Weights of a small GPT-style language model, trained from scratch on English Wikipedia: MLP 1024 GELU, 292M tokens.
MLP neurons of a small language model. Each row is named by its layer, matrix (up: input weights) and neuron, and shows model dimensions 0-95. Each number is 128 + 32 x the weight over its row's rms, rounded and kept within 0 to 255. Numbers have three digits each.
After each neuron's rows, "fires on" lists the tokens most often at its 100 highest values on Wikipedia text that the model never trained on. A number after a token or word is its count.

L4.up925:202075114148136130123142108136190096122122185146067127163069104166100012129109158088141055097110095094093148119193164110138137098142108184138159107114149042134132132110129091105206117139117121106158136089126110154143124098139085138087130062102196090091090172114133111155106167112199077128
fires on: "-" 17, "0" 11, " and" 9, "ing" 8, "8" 6, "id" 5

L4.up588:125101089103116112081122164157157110192154148207063125083123078112142108113121074080109144140121120067081162103151109182135128071098123129104119141157194080151177129116108106055098086114137133067159120048129109122176153130103071113154093112105163171091088121065137099127143128106152145130
fires on: " |" 67, " from" 14, " of" 8, "rom" 4

L4.up759:107128092120186144106163166087147108137107090102161127110109046080053132167144143130107123133054101148114150117126127131111141119051122150138214172129101128145131150140097201129142135091154129143149183129114092105147096117112047125126217122105144118142094152137121127063113161102139141045
fires on: "k" 27, "u" 11, "as" 11, "ar" 11, "a" 9, "n" 7

L4.up205:126126115120101120082136061083155108159130140141138128137134109123148113090077146085104103132112128095141150128103119172137119142076148045103101161126112105095136178170123114095210192201046175104159096125148117151126100143108124116183116123124094083085193190148146212186163139118173135047
fires on: " in" 48, " In" 20, " of" 11, "-" 7

L4.up579:082168128145119081115185197144117121058132119154102129054117145101096073166155141080095147155145138089111161120126074178174151142127101147110131114119118113140108147121121108126169083138120134096128101099074095180136134149091127169164130168165142091126139161137132125114127166043184115093
fires on: "2" 25, "–" 15, " for" 11, "ab" 9, "\n" 6, " to" 4

L4.up979:117147161109130105189107148082134098135111135175142190116108100185109086137106163117174025131101131126143153158125124087163161103112090087116141044130133111156146097149105193096096115159102194089110156116048157195120113117164120070135110164114129114157136105139130148128133134142122127142
fires on: "'" 67, " /" 8, "les" 6

L4.up860:135164149135136062161140177120150113126133130137197146119132133144090119077126130136119133163123113064132158111118151092159183074107125155144149064118096129071151131137053134082112116174089141131129125114088145162140124129133102162112120122168125108151136160043169073080137145117108157120
fires on: " |" 55, "t" 9, " I" 5, "7" 4, "1" 4

L4.up1007:113141159141088116094123083131158110146143187136113152115123126127124120116111093128090082106113120130149157105128188108127136121118113140113125102136139130163178128139131108129156091106136148102117143118169168084117102135147120104127135126079153196103083112169131149139091126148086111123
fires on: "l" 16, "j" 16, "st" 15, " L" 10, " l" 6, "rom" 5

L4.up224:101132159117130085133102204167172151200142123151154087121125109155127134123066116078124108131071093110140163128153164149129123132089172140095165089163178130154092179089148130076149106105195116089142141098116148106068131151115114175121107115122091078151110121070144175077173174167146144096
fires on: " at" 49, " |" 18, " of" 16, "." 4

L4.up542:133150155130081119162163107153149097154136098156121195129139158162137113139093170084104099122137117097132162141106101155097152077072134150126151124133178150103148152164112140135116114095195124116083145085144138060074104104145160113211133156132125096125119120133097155109125148123129104118
fires on: ")" 22, " (" 13, " is" 11, " " 8, "et" 6, ":" 5

L4.up370:175123131072184154143193093077094122161163129165101129058146126096150110113095126117152137129162066113136152139149088125095141075112126106144129072164134109183164208152072151104149151148124106105149154038130071163140122153141082094146167129111121060125062159130136151097188153102136160109
fires on: "'" 18, " under" 10, " at" 9, "O" 8, " to" 6

L4.up165:040183105085101083142130126120113131138105096119097121140134155118143114102073134125104107124073190170101160125095163106073104098124126140072197094155114143104100129124053106113126099142148102114172149122183100136187126148116130112162154140055166091130140180103171149213127114074202146166
fires on: " " 29, " N" 20, "n" 16, "m" 14, " M" 9, " n" 5

L4.up190:131139160108128170104169159145093101164083133102079138098083008096110089160125142126112081183145121087098150187143119077141072109121144082093137083132107122124082210118112176059147147166199158129183118112107110110143098105146107074144182147102195175151101124166142141120150130103127136117
fires on: "as" 20, "ar" 17, "4" 11, "ac" 8, "ad" 6

L4.up98:200157124119152167200153134089082113187142091156143103119143124154162063133135151126091056165076089157116157177146116126098101116143077027099098113142063179106110156133180134144167126187103122117136102090159101115181114127093116125178120182077152099104092065121138213158090154102144181041
fires on: " f" 27, "-" 16, " F" 14, " In" 13, " he" 7

L4.up18:098140129112157159196204200124111096152120112112103152116109102106138065149191105124150109145083060151101150140137139070148102172095070103150128104133089132113118147102135174118173117109154094119147151122149167167100115179196107131152132104111136112124141116135145135085102151116097077028
fires on: "ia" 15, "u" 13, "is" 13, "a" 6, ":" 5, "istics" 5

L4.up841:205123156116125118129157142165114117147155089168152138134146016066084104151068144141122144155141132096123146104098129170094072116111020109114150109105121100059125161081117094121140099140218157104154144119145158090106108134158142158120119153113139147066105157097186151110119137133144161122
fires on: "o" 25, " de" 16, " De" 14, " No" 13, "u" 6, "en" 6

L4.up799:160164096107165082158164127120117144120182088136063102158116115147185111054142181120114157182104129179115148084171153118103132160122098112144119104098134133149143150161139134093108128105145167143205106061139140162094103113098114122128158098148084073146122172085131105107101141130134185065
fires on: "-" 30, "–" 11, " most" 6, "p" 4

L4.up750:153124057198139160089126179169127092132116111099107127110110151124201093147129116069185115124071138112182152126164100066114114117083160139071109157126166056092115071097175169101155129128175110097200134103143134151107115152100130119162146130137130063122142111050179132147098150109090170074
fires on: "–" 33, "4" 10, "p" 6, "0" 5, " over" 5

L4.up512:115108105107132116093135164093116091173131126138122091034117164147090078134180094081149117176077182084137164176169114105175135121073167184060121150173148170129094081110130105111165082125095123109123176125114191107122091144104137113132141184125114100197150183063157131110132149085120129160
fires on: "1" 44, "r" 9, "0" 7, "9" 7, "gr" 4

L4.up734:086152148100091087099098134098092112130138168136177156122136102161135126160198178091184133106116140107169153179118130126096103089102136133114156066147078096126135112121160142140136156163092123122131120092136139117131093156120143173167130121129162123187167137159120121096115123209080122107
fires on: " L" 39, "1" 10, " gl" 8, "L" 7, "re" 5, " single" 5

L4.up184:103115115146118126144097154076171114141162101070160186120096086141146136118118153130114083170107125135138153180167069064087138106115098190093153125133148122157096166142175128108132124172127169112119138119150144140091117070157100168121116104104102096109073166155132170150177095119115131120
fires on: " |" 74, "|" 24

L4.up225:134109178150134083131115125059158135102198155201183189123105115152117117151122135082150133152123124162124152125149172120184176109156090106052092087158161126110138121149143144075106153156098134043154129103156105083100076147135104128139151174146115055108064093127142182173172137077115167087
fires on: "1" 30, "2" 16, "0" 9, "9" 8, "7" 7, "5" 6

L4.up295:127095182089089081142117095085132090104169120151136119139119097137092120155129119039089058171076084087146151153117118124079156090068124104131067119112147127157153114111161187096147119193153172084166228105121097109116117093181110091136171187123079136071118091163113174146152168088119089119
fires on: "-" 37, " (" 34, "." 21, "–" 7

L4.up316:137087160116037145130122119145082078132087119127133083085126134159100159127143165122099124135113115123139152132112095123148080115096170193091136147199090103125141172110110024038124160150104179093151160105106176144074096120128082125148098128142113074122081096110087139080126140076150187128
fires on: " Al" 30, " All" 17, "ill" 12, " I" 7, "I" 6, " bel" 5

L4.up543:131145080105132096117105147101126111168110119111149120074127112156096136093117158103112124111162135100127153140116106136140136069091157115154124144163112111111166118127121114126122075156143107124190142116155109137126073140112102146130171176147109107116075089156168140174153155127132163089
fires on: " ass" 16, " well" 14, " res" 10, "p" 6, "pp" 6, " re" 5

L4.up151:149105074106169112083150121143192172130124133131159145082128103146160088061049218072130101088033070119077155108102138086161125136178157149140109066131082148121103124132070172096077137175158137109098151145127144131096081170136099140082121101178111092137100154106150099137118122112114101139
fires on: "v" 16, " inc" 13, "9" 12, " Gu" 11, "c" 7, " gu" 6

L4.up82:125177067105163105091132061099130067110128155157177176142136129170175114074151074117113146146088139120124149155136138168156109136114112125122106109174052133136145142105032089126077152178109137029143135127123119192178118144114097078151129091047119121075117204092073122140120050095157120102
fires on: " |" 21, "1" 18, " M" 13, " from" 12, "i" 6, "e" 6

L4.up458:117178143080148136113129103101155074124091157087129122139097075100136090062147170107112141169096166126115152133184119098100117127138077157114115131144129121105132182096066131097096089100104114060172161103118123162226117106202070095116115090137157123173092145162097156184071138105132086114
fires on: "ian" 18, "an" 9, " Russian" 8, "j" 8, "i" 6, "ic" 5

L4.up612:139135120039170101141139137155118115101140083149135189120131052056116122144151151086066100119134116126101151162128065109065081161110083187151098122136130130145132119113164178139134114175202205130139136124102094117179069057143130160104177121097119195130135102126163149120127108161095173091
fires on: "-" 88

L4.up64:121137142137141158128147165166109080098114125146094119104090150130149084136124158137147112125076080051130154091126089144128125154091071118100109150149126104106192148123159110176129084116141161077187141119130084099094123134161141097159164108134131106108086111078143126141107088076140124025
fires on: "se" 15, "he" 15, " We" 13, "te" 6, "e" 5

L4.up484:165087100089097093162101066155111145080046173143092114137102166139119143115097168127147141144127122160122148169113161057118083122082137144124148112128105058123116169144168141114166102168197139117156162117176109159158104120173147096122143180085205146122154116177161151164163123109138116110
fires on: "al" 22, "ar" 13, "an" 13, "ul" 8, "ag" 5, "ad" 5

L4.up705:086124096089130124164068104184103116095141137183127141107115041162104152158113101110144088131130073163133158111183070095140053119098221125083149166156091133188148050131088116115089113099081108113085158124173081136159075145184117163141124156083062166141127133137143144170110141138115170132
fires on: "'" 18, "b" 13, "s" 11, "y" 7, "ov" 6, "ey" 6

L4.up136:114085183128044120167105134086135201130123112138097096162093171157152114159151060157078108135106096115083149157161115131087119088125137120085158072156130101142148165152125066138168105161159178119139123088082073158119115126107114127127113130139134123153163184113086125149145130074117131118
fires on: "ul" 22, "el" 9, "her" 7, "or" 7, "om" 7

L4.up89:062122080094166121148163161132156071161148112159139108101128130092112150100106167130128102095110127102126151118103105092127098136147117103133166097169043115151142159156100183130140139166118165104148138101163104127133044131115113122144152122089173085115102143121135178173183159123139132093
fires on: "er" 25, "v" 21, "t" 9, "p" 6, "in" 6, "or" 5

L4.up660:104087093145140088124121112083129106066140139124112111104130079091158110131146142027088092134139135123146153151179132108095120060108072116166179149139105133119142136156133174128099089097099144111124192114140202123170115064111145126171121131080148156111127178158186173118157108098148140149
fires on: "-" 22, " |" 20, "id" 6, "0" 6, " \"" 6

L4.up383:184125126115135148135105096067166105164105160077192161132111045127060078155130165060154148141093101099112161157139131133166122091072108166106150109148099139132100114134134131113117137170134107080079103114132075157197115127175131137133065143097107140075052156121154157163110100111142106154
fires on: " the" 39, " a" 16, " The" 13, "s" 5, " " 5, " an" 4

L4.up427:098127145139115109095111155135163134144126155149108087097122151191119162146081132084091071138124130093159163096112075111050180079051156097119163187132160108099098121109112178084112120093150121104128162088133123147158090139140039144131112175148180119114166144160116155137113159146087102127
fires on: " c" 31, " b" 20, "ut" 16, "it" 12, "op" 6, " em" 5

L4.up388:167129166096084047139110155045124131087156064088113149148126104063085126144132136091062151100108133093065151155167136095127083153185125144108209060140162090152138134079114090099180131108142120123095176120092111121059116143154054149135139092132132152127137097147138151191093100116146176103
fires on: "D" 23, "L" 10, " transl" 7, "d" 7, "x" 6, " Title" 5

L4.up695:134116162130103040134153133170093129169174172130142076142085061096130122120159094118108115127092128104036150108059167101075120085086156135070131135120160094153134128095179094078190093131153162096116157108159114142099109155186115181175138178161096095198130098113186142127117156141158173049
fires on: "." 29, " Ed" 11, "an" 4, " David" 4, " William" 4, " Jim" 4

L4.up806:086121145096158100116161161168179103081123126190169173128161102127105154182062110086146091122100153127140153090124020104114132128118098182115163144129157135100188100141131169115128071142107221090133100095071117151089076144127101169166140123174126155149147177127159159078161089102167090118
fires on: "i" 23, "a" 14, "-" 8, "s" 8, "." 6

L4.up603:135102173124151089107138130126108088077110133119122137148147104119136157149105152092146134107108058129090166110132150137149116122129107134152079143136102070136130107091091167107120057174095155140107177139175151138124117161151071120092194082129123110140130146088154138108102183130138097121
fires on: "c" 23, "on" 19, " qu" 7, "n" 6

L4.up265:162117117087156101146069194127120144101085106204193134135055159161097151138124196098096078091141075133140159164163137139128065041137118069112163119158154147153106173110153131143196114186112113125124134116154090170124115094181124095136172033091123144114119104181109128097098105140126123125
fires on: "'" 27, "==" 23, "-" 5, " Website" 5, "ight" 4, " ==" 4

L4.up33:073158132137137131155096186125098154128115118194106142129109163095165134120120103113162109107092041105187153141108167115186137094095146134082177157097191114142073157122127095151110094150183170060180159146163119148173135123162080077154130095148145136087081192139154086125062140146154144100
fires on: " of" 42, " between" 13, ":" 7, " into" 6, " in" 5

L4.up586:191038160109126109140116099122161064103230112098148092098066109122119105113094109118088117170131138171121149175127136095094123123130138147149143157164184117063138090099099084111148164149073123130154144111112109132099121110114064153097081161114158157080120103168133124135150093101142164106
fires on: "ill" 16, "ed" 8, "ern" 7, "us" 7, "ir" 6, "ul" 6

L4.up41:113129124105070163153193107063132086170153114193166156121000102165111105162127147179147107116127076118075121158107111140080165180065079127109132137107150095141160188134124147077127117168117175109130134100113071095125101066167122156130172176135115158113054120139146170122172129108134121085
fires on: "er" 21, "al" 14, "a" 12, "ter" 4, "ot" 4, "el" 4

L4.up710:116151162130080070115168135127117156122125150151208164091130157114118123155111171095086116100096099107058151138091121134109110074165145110153112144097133164176145133158146105127145111165080187155069088073149173176079122197201063122148097138107085096185092098117125160098180148145137184105
fires on: " R" 21, " Ch" 17, " r" 12

L4.up43:137153108153078138147149121107183113131107180110138134080135042067095097110074123129141149125101112101116164152160150113103175153096096105112148141122157174155170101184088168135105116103167119098157136128136137145157082132189097080084119176046165125202127154136145132136062139126125108146
fires on: "j" 23, " H" 11, "K" 7, "l" 6, "D" 5

L4.up868:130140172070078066167126097167054130114129082127096077127108149155151154168097178124104128093111134152124152188143116121124121169165189161137111106167109074130118134115084124130133103147099150108164165132169107122112087128159159125152147153119136199150138131097143123130090147051161109154
fires on: " r" 30, "l" 15, "est" 7, "e" 6, "r" 5, "n" 5

L4.up405:058127122124161133148115089079159058109131163166149135122121076129113076103122169119124082113078107132107161097117116105114100110107058102108181080151152090161118132161151154173111119145177122097164187108196126151155134081146124153144179092085165112109149151143145098083186106094124144184
fires on: " and" 25, "-" 19, "/" 10, "o" 10, "k" 8, " |" 6

L4.up457:118098086103087184127099148150121120132120106113176134105121116171153124132103136122123074107135178171096153157137087091115159081101127065106160111137118117106137158138111095137135168161114117059145112104073121137100072153137087144114101119170165096127149173110052138129171086126136176110
fires on: "r" 26, " " 24, "h" 8, "ra" 5, "l" 5

L4.up726:124104140110095115057144134168052067172133187176151150146118117145125079091151125117152085149102117150129156125079107159194083178128138141072117137126158143124111101134114126126153124174109142079140150140119147111187111187110075113174184152101092119160175164104089119139112148102142133112
fires on: "1" 40, "e" 7, "9" 7, "ran" 6

L4.up594:114136165089058088150119136152112127120132140152092080112114141126116057161160096087166127186102126124112155161105143093133101099126189121089109135163140085106129056146088163134135161156126080115091165111138178169132107192116135151177145140048162093121100129142145092116132143074145202080
fires on: "9" 33, "ill" 7, "1" 7, " February" 5, "8" 5

L4.up988:144126136092082106133089075088113163119207139131158129085088147130154094110081128083123108175097133127099158198101099166198105097123156075096177113194131133128110114096174159144170112102163140098115102152085105123154130131141154151153157175055138167102085090088187089100142087127197139137
fires on: "9" 20, "ed" 11, "ld" 6, "8" 6, "pl" 5, " votes" 5

L4.up411:138159176121099138097134123149123168139110145086075076157110113122163068077134120131117112152090109102118156142127129141127173049184130102156102105117146101147154134096151128136156114121113173091115109068105127121092133106143164167178157105121172153125047063092091143122112137090106130114
fires on: " and" 23, "." 16, "w" 10, "," 8, "St" 4

L4.up981:132153107143096141112129151131140131130144145087149111139153133105141073159144182074149058183124115169076162179160083134160062118124105165080102084135143092149175124131150137175110073184129131104177141047117157160128120150144100140171110153046175111096130069109174172095141151154136106072
fires on: " W" 29, "/" 23, " New" 16, " /" 11, "w" 4, "-" 4

L4.up301:106131042152126095068107108100132119088150141117138148123140070116145139176121172147186124117123093157085159127074084131118041103096115146136164139141089068112144164103052153094128100166163143064155129131185148139113119133123128149160139100116107124154099099115126189110123158157177115112
fires on: "n" 26, "on" 19, "in" 14, " near" 13, " Don" 5, " ann" 4

L4.up758:130151114120100153121127111069126166135093156129073118146123086139126119143169128117122063180171121087161158160161095123081117113086115153100147073118163119175071170074169130155104140101129146109191094130084112149149103127187116165200064105134121129140067100128143115156157110120146135098
fires on: "'" 38, " w" 11, "w" 7, "hip" 6, "/" 4

L4.up109:134128141087113081124090143083086128141098081194117125151131113112118164190143144117148109057113146104083157146155081124093121112119057118170129092127111169113150198104094184141184103176127096140111101086175088099186080099180139124161204135060045135150119181119168163165144174099125130101
fires on: "er" 29, " by" 10, " name" 7, "ce" 5, " I" 5

L4.up866:153114140116114155111133138131141100138168114110131086138102105133164081146131142135164081205107078067199155089090063129080060110105148147127089089148131056105067155055141157121158095164180136102135109072134065163130118176088129144175132131124125161082138073096152114138148114125092153090
fires on: " to" 81, "he" 4

L4.up513:122159106098110165097181097093096163114134143151138178146148094090132090098110156080096067083117130129100152144101149086105097160141141090136109068152125144167172150068131187089160049137133151098158093103126169082104067099128143106142155089125079142135128143140212152110174139103103082153
fires on: "-" 32, " \"" 14, "r" 12, "c" 9, " children" 4

L4.up354:126148146110114081113167037092119068121118135170231131124145045134099161094126158122126134167148126154073152114090103107163094128136148186117136145178172153088114164193138125136153133135079199155153145108141145149144067146124143149140165187108074144163093141080138091076141104126117173131
fires on: " B" 17, "an" 9, "n" 8, "in" 8, " R" 7, "en" 6

L4.up261:136216123063137062165129127132155110138135102124161158124136158105101113077112133096092113056091105128107160137151103148106177107122132094108172144115180132095104124175146133128106099074114167130102181156180095116109099115124101167128169093112169147139155155123142144127107036137174120121
fires on: "v" 14, "m" 12, "z" 9, "n" 6, "c" 6, "j" 5

L4.up121:080072140161094111112091174146095084128141112147138139040082143196176156127124175127141124131164119141128165112196128128157121130087183144044120137103158106149129101095083121079117099055107081099184154138132157183148117128114127106137076127104125134141101120178136121127075134119173159103
fires on: ":" 38, "ed" 15, "op" 6, "'" 6, "\n" 5

L4.up922:090149099088135117095170064136077060110086139150162119142084089035132080118136151137141102127118125128094146074148122120155106150151118171060186117120135133099117158108066148077130074156139152050067073071183066099200113153179101137134139154107134142140114088143123127170085092118176126108
fires on: "n" 24, "s" 7, "or" 7, "an" 6, "ra" 6

L4.up532:091070142082101162127108192140117087116094078065166130111153079120116145136168151055118098153128132073117157109103120095150136099111118125095137152120113118128132153105123145104099067063166144095089131157109114110127096146157108186180121122109159125137171104183153050163136093116082115144
fires on: " p" 50, " Q" 9, "mb" 5, "b" 4

L4.up522:137113074105125112153100156157116098093078121083143079123152113111150112132114140123136087096143078151127154134105127115139133037138139165107146167106129110138169158106145085137092096124089161115176184121129151154042082148157124155188121171118095211140078151122150081080179178148158114145
fires on: " Z" 50, " R" 11, "R" 9, " W" 8, "Z" 5

L4.up344:090158149109057138140153133125144096158171050146134119177139160138098110099122135091131154118152150074144152166080068136149150098125144077124191140125138010103142125099130112075131142126119102080177129091120140077092111127135121141122160142118152084131088120174090157159104148111147106121
fires on: "," 31, " " 15, "p" 13, ")" 8, " (" 6, "as" 5

L4.up58:164128093143147129138149079147112153133094135117118132117137099127086145146107131111125105056114145122045159087146109091142151105139089101144156150133129153087168081167128161176133100112168155110138143132152069102085086199159059134118134170073137102136136123101147132092104144103114125086
fires on: "n" 20, " " 19, "a" 11, "ors" 6, " %" 5

L4.up408:112152136111178143164120143146164111094140119178151131142099049174073157101131085103163125115136105136122146156195095132131080037135134132146144111127097153174123093123068120123123140142067170119111092112134140171099119132129103098162115123105066114077090101154138157115199145126103136114
fires on: "'" 36, "I" 8, "er" 7

L4.up474:190134131096151159118120129142134117164204144137142163142106087121093133122083146100115102129045114137098160140139079115131115136139122118121163128118141082081122142131092143118150127086066149072147161086183081101131088214127159134115154173135088100071085183051074175125154079140156140117
fires on: "u" 46, "0" 16, "ro" 7, "r" 5, "ru" 5, "á" 4

L4.up838:110107149115121169142125176137144040074120086115133170062119132165110098177083209106092124096124101092153152143122104118164089116092135112124154084192100140100136182155130105072109139131111156125167171112188137114097111120144140169108149132087075124168058153110109145124106161137097160134
fires on: " I" 23, "o" 13, " We" 7, " we" 5, "I" 5, "hen" 5

L4.up309:163074130109212104088100099127150173098144137165134133117134123152087099096059164065113073168075134190154155137083087104129111155148109192174121118138126093086138125170112200176118083102106183156144136099131133133171122109096143210120116172182098131114107162088149152142170113107175149139
fires on: "|" 26, " |" 24, "c" 12, "9" 10, "oc" 6

L4.up765:025151155101135139106061156100102142125127082169125131059103118131096157097150160128144109139070121076123155140156165158149108132135123154097105123210115147057114132128108072082128098139085177087160116147147151137150116121158071093154125131078160171119065143078147139135144142099120171143
fires on: " of" 25, ":" 13, "ed" 6, ";" 6, " Species" 5, " with" 5

L4.up770:128122178100126123163126179067097093141112152165117083139124141146097114077107127092128172179123103070091146143169081101128105118123161152125144124151153111140069138126132157064158108080149134095203137138191096127111109144181115139166113135103155145176097075068109127125083166105137110073
fires on: "\n" 35, " one" 17, "." 14, " each" 10, " |" 5

L4.up974:116093122124158061110087149123192072116163136103099157089124088116111128115166101107117081169063150123108167101108091119144116078034123100139122167162121105142082150127134141088142104139143136112112103112146192103121116089212113136181109090177144119144117169147216132123134143057135099045
fires on: "b" 20, "ad" 13, "ak" 9, "ch" 6, "v" 5

L4.up744:141067079091107115102116128162113085199141091131103111121097065105073114168060160111143058162099130141146145125130078113132098122060156077138180069189120051120137124141094163129161138162126107142122131083155103111123111171130151169135182092145146157096140192114110145071167117109149111115
fires on: "i" 17, "r" 15, " c" 11, " tr" 5, "l" 5, " cont" 5

L4.up356:124142126178091096127085180091107146151125101122117178075132108121108125117095097113118113160078137130140156114205116152064132105096152205066130107138081156185105107137151158134127086148183120119110173112132113184180115045095094136157151119085138093096169118159113066115158161077142189140
fires on: " p" 32, " s" 15, " k" 10, "m" 10, "s" 6, "M" 5

L4.up678:147149148106124107100147146150153133143159190183136167125107136098109162144135079109107139122125152136162153164156138111140160160087125141080063082205125086138140043150051122100148060122177139112113110139129126110142132121141101143122124146152121102184126108073087111096204096094095151135
fires on: " of" 26, " Br" 17, " br" 10, " dam" 5

L4.up642:128114097091085118115118123126067131163125094139100079100112145140076138116162104099100064135145091098115148124174116141072102160142105102062186111159118130140096133111159080089112109147113118067132121124107129179086122144116049079129167141127185116175142135140170138115125082089154111081
fires on: "ol" 13, " L" 10, "el" 9, "per" 7, "ul" 7, " sem" 6

L4.up234:145161130100084137134092111139075105126144162138177182069119125112139130135147085097095154136125198132097176168111119147120099130081161080138136087192109086107135132171153105178115130139155133141131064122151080097124091157123136174146131160087123143143122146121175137103118108176167132167
fires on: " " 22, "1" 15, "re" 11, "0" 5, " votes" 5, " Turn" 5

L4.up379:106141131040185033113108115127135136122168143139109071129099092141159121162103123048145136107115120094134153118114146070096140113145112098117146122119166142100087147103091150101178136130214166123115135119125117153174136108137055144117117108128147151124139167170094134117134136153131136136
fires on: "9" 26, "8" 12, "0" 11, "." 9, "est" 6, " st" 6

L4.up241:110174174175168134127084092111133080135118107143155098117100071112130082073152142112142109168111119114130154143184134106144115111138141113124115125154139095163124105097094155080155120121173138085173123121067102162155090123225128080120105114079143125127121042090171150177103107107126127136
fires on: "w" 15, "al" 11, "aw" 11, ":" 9, "ag" 7, "ore" 5

L4.up787:093074143123113112145121144132184119102137127203093153133133132160171153117097162090147162119104149129188165122121091120161119085119150100137147157106043105149134084159153141132148066143087117095144135108189139130105076159144141158210160142153117128154152142087163137135164109091167189121
fires on: "p" 25, "or" 12, "1" 12, "P" 11, " La" 6, " P" 5

L4.up552:142111096091142145133191167111121121102158137177167125136109145162116106070140129059138123049131143131104152148152108085169131099105135097113150095155076120131092128129175161091189140126198094111128177120113103113090117140139158088158171121144167107122124163134128167157115148112138097168
fires on: " and" 33, "9" 13, "1" 11, "–" 8, "," 8, " " 5

L4.up436:110119094100088102090192107133138083137109158101096168126095111108155109137144145104106077181079170147126147221162111062118153060095153101100113151172155136139132142095098170078177157126077144146134123077172089122145124094148123094129157115126161121167084153129140165159136150072095096132
fires on: "b" 18, "ch" 15, "ad" 9, "d" 7, "r" 6, "," 5

L4.up923:162089074140146158125157187164101148097168072159161030167134090154129104096108167093150115084158107084127156136167074071123065161132133157129129139081111127134168173119123116080088111126117150085161190065173115101090059162174096158166150128104105134115105156135117187113135176150172178062
fires on: " O" 28, "A" 12, "O" 12, "Z" 7, " Z" 7, "R" 5

L4.up921:085074134084174135146217105103140141104148091128107111071132074094109135148104149104102129146065115145166162167150118090102089099102117135106160081195134069157145124131101098086090129108176133119138140149160170121100118126136116164105124119162093137074142180135167149106185117054086108117
fires on: " |" 88

L4.up455:162104085052120138103114152129090106110143128122143119107143056158126128116102171111156112149122076107070160134181119092130102063116159148167061100120034131134141147031138100086116113198148163098113136092124124137110128144158132141131149083087166203085026119144163107082112169131159157141
fires on: " |" 68, " R" 4, "|" 4

L4.up375:115164104125064094143183150092124104133113094130159110140148121067109150169081117109172077130102134115123160139127163139136087133093099195089199092122152148141090092110150142141126134105148109126124150120075129102104078148108130136206115153125134105073115133125129145074168123116149135124
fires on: "S" 25, "s" 16, " P" 10, "M" 7, " and" 6

L4.up217:107177133137149090217159055123126116113139136182132094117146059156083100155170103104086118118148101137085154112158080120127119130112188156096137114104088110106109122110127112118109175136142192103145158122122146151053136134148138103143089160129093103129072139111178147114098176067124145089
fires on: " |" 51, " " 12, " as" 10, "2" 5, "-" 4, "el" 4

L4.up335:137110135078135105109170150112187113129179183151100161098099066166122144133115110112114121094083118145083150122127080107093176099087137155113130093149123098064108200150123134056150154121101147118141109100089106119127104072196098130102140079140122136104120181104067128141102122135084085107
fires on: "i" 50, "0" 7, "ors" 6

L4.up90:106165080124090107102110107117180065156185086142120142099145125168094141107125143095140109157107147106152160102054132128140126082087084127084153131164099118051114152139138120120174137129098160098097168087144120138101099128130161135139139170087199143168111129148174094127132156113102104137
fires on: "b" 16, "ass" 9, "9" 9, ")" 9, " (" 6, " Cal" 6

L4.up773:102127127099090150143156126097164139116172137091165196154108081094143091135086116004188135113071120107134158146178085106130142092108100127125168098141153118133112145119179166083193169144171145105144144115112112114126133142123137133121111121090123112163120107156192133149119155070173101127
fires on: " " 40, "," 28, " a" 10, "9" 7, "0" 4

L4.up725:111093166091125176128181123093147056059151121089120128092129110163120081130128123133087109202152104146167148119164113033126131127128096196149109083173107059142110117088120101102101136128110149120159141141077116195138098127095113097144152209114208115160098139141081100135135026154127089125
fires on: " ar" 13, " Ar" 10, " (" 9, "ir" 8, "ur" 5, "ro" 5

L4.up975:172136173135101048153116125090155125156146103119180126087080160122062163111084122127068134085045147103078160140132137066082142164071089121162140122131161158113168152153109107097205101144117087147156148120157146092140082144099095105142157161178122072171123167094129129138113104137155162136
fires on: "d" 12, "l" 11, "D" 8, "ust" 7, "ent" 7, "am" 5

L4.up819:096159135134161143153166216108081080036132121112098125086114149081179169141162153058054105158109084112101166136130139120142096135107113188128157118124115176086121128122101114135161040094085076155157125140136135141103120159137072128101095123159109111146109156074121130071108087097073122127
fires on: " would" 23, " they" 19, "\n" 18, " will" 12, " to" 11, " who" 6

L4.up853:177149148166128136045121117102142125151153115148157161097124087083064103165119149083113139093147122125052163137116102162145100112142098145067136151144146115102137129144118169117112137104138169118138182119144137117077098157122047135134114141093114137080109103129168124157129152141142172127
fires on: " R" 18, "ograph" 10, " G" 9, " Athlet" 7, " T" 6, " P" 5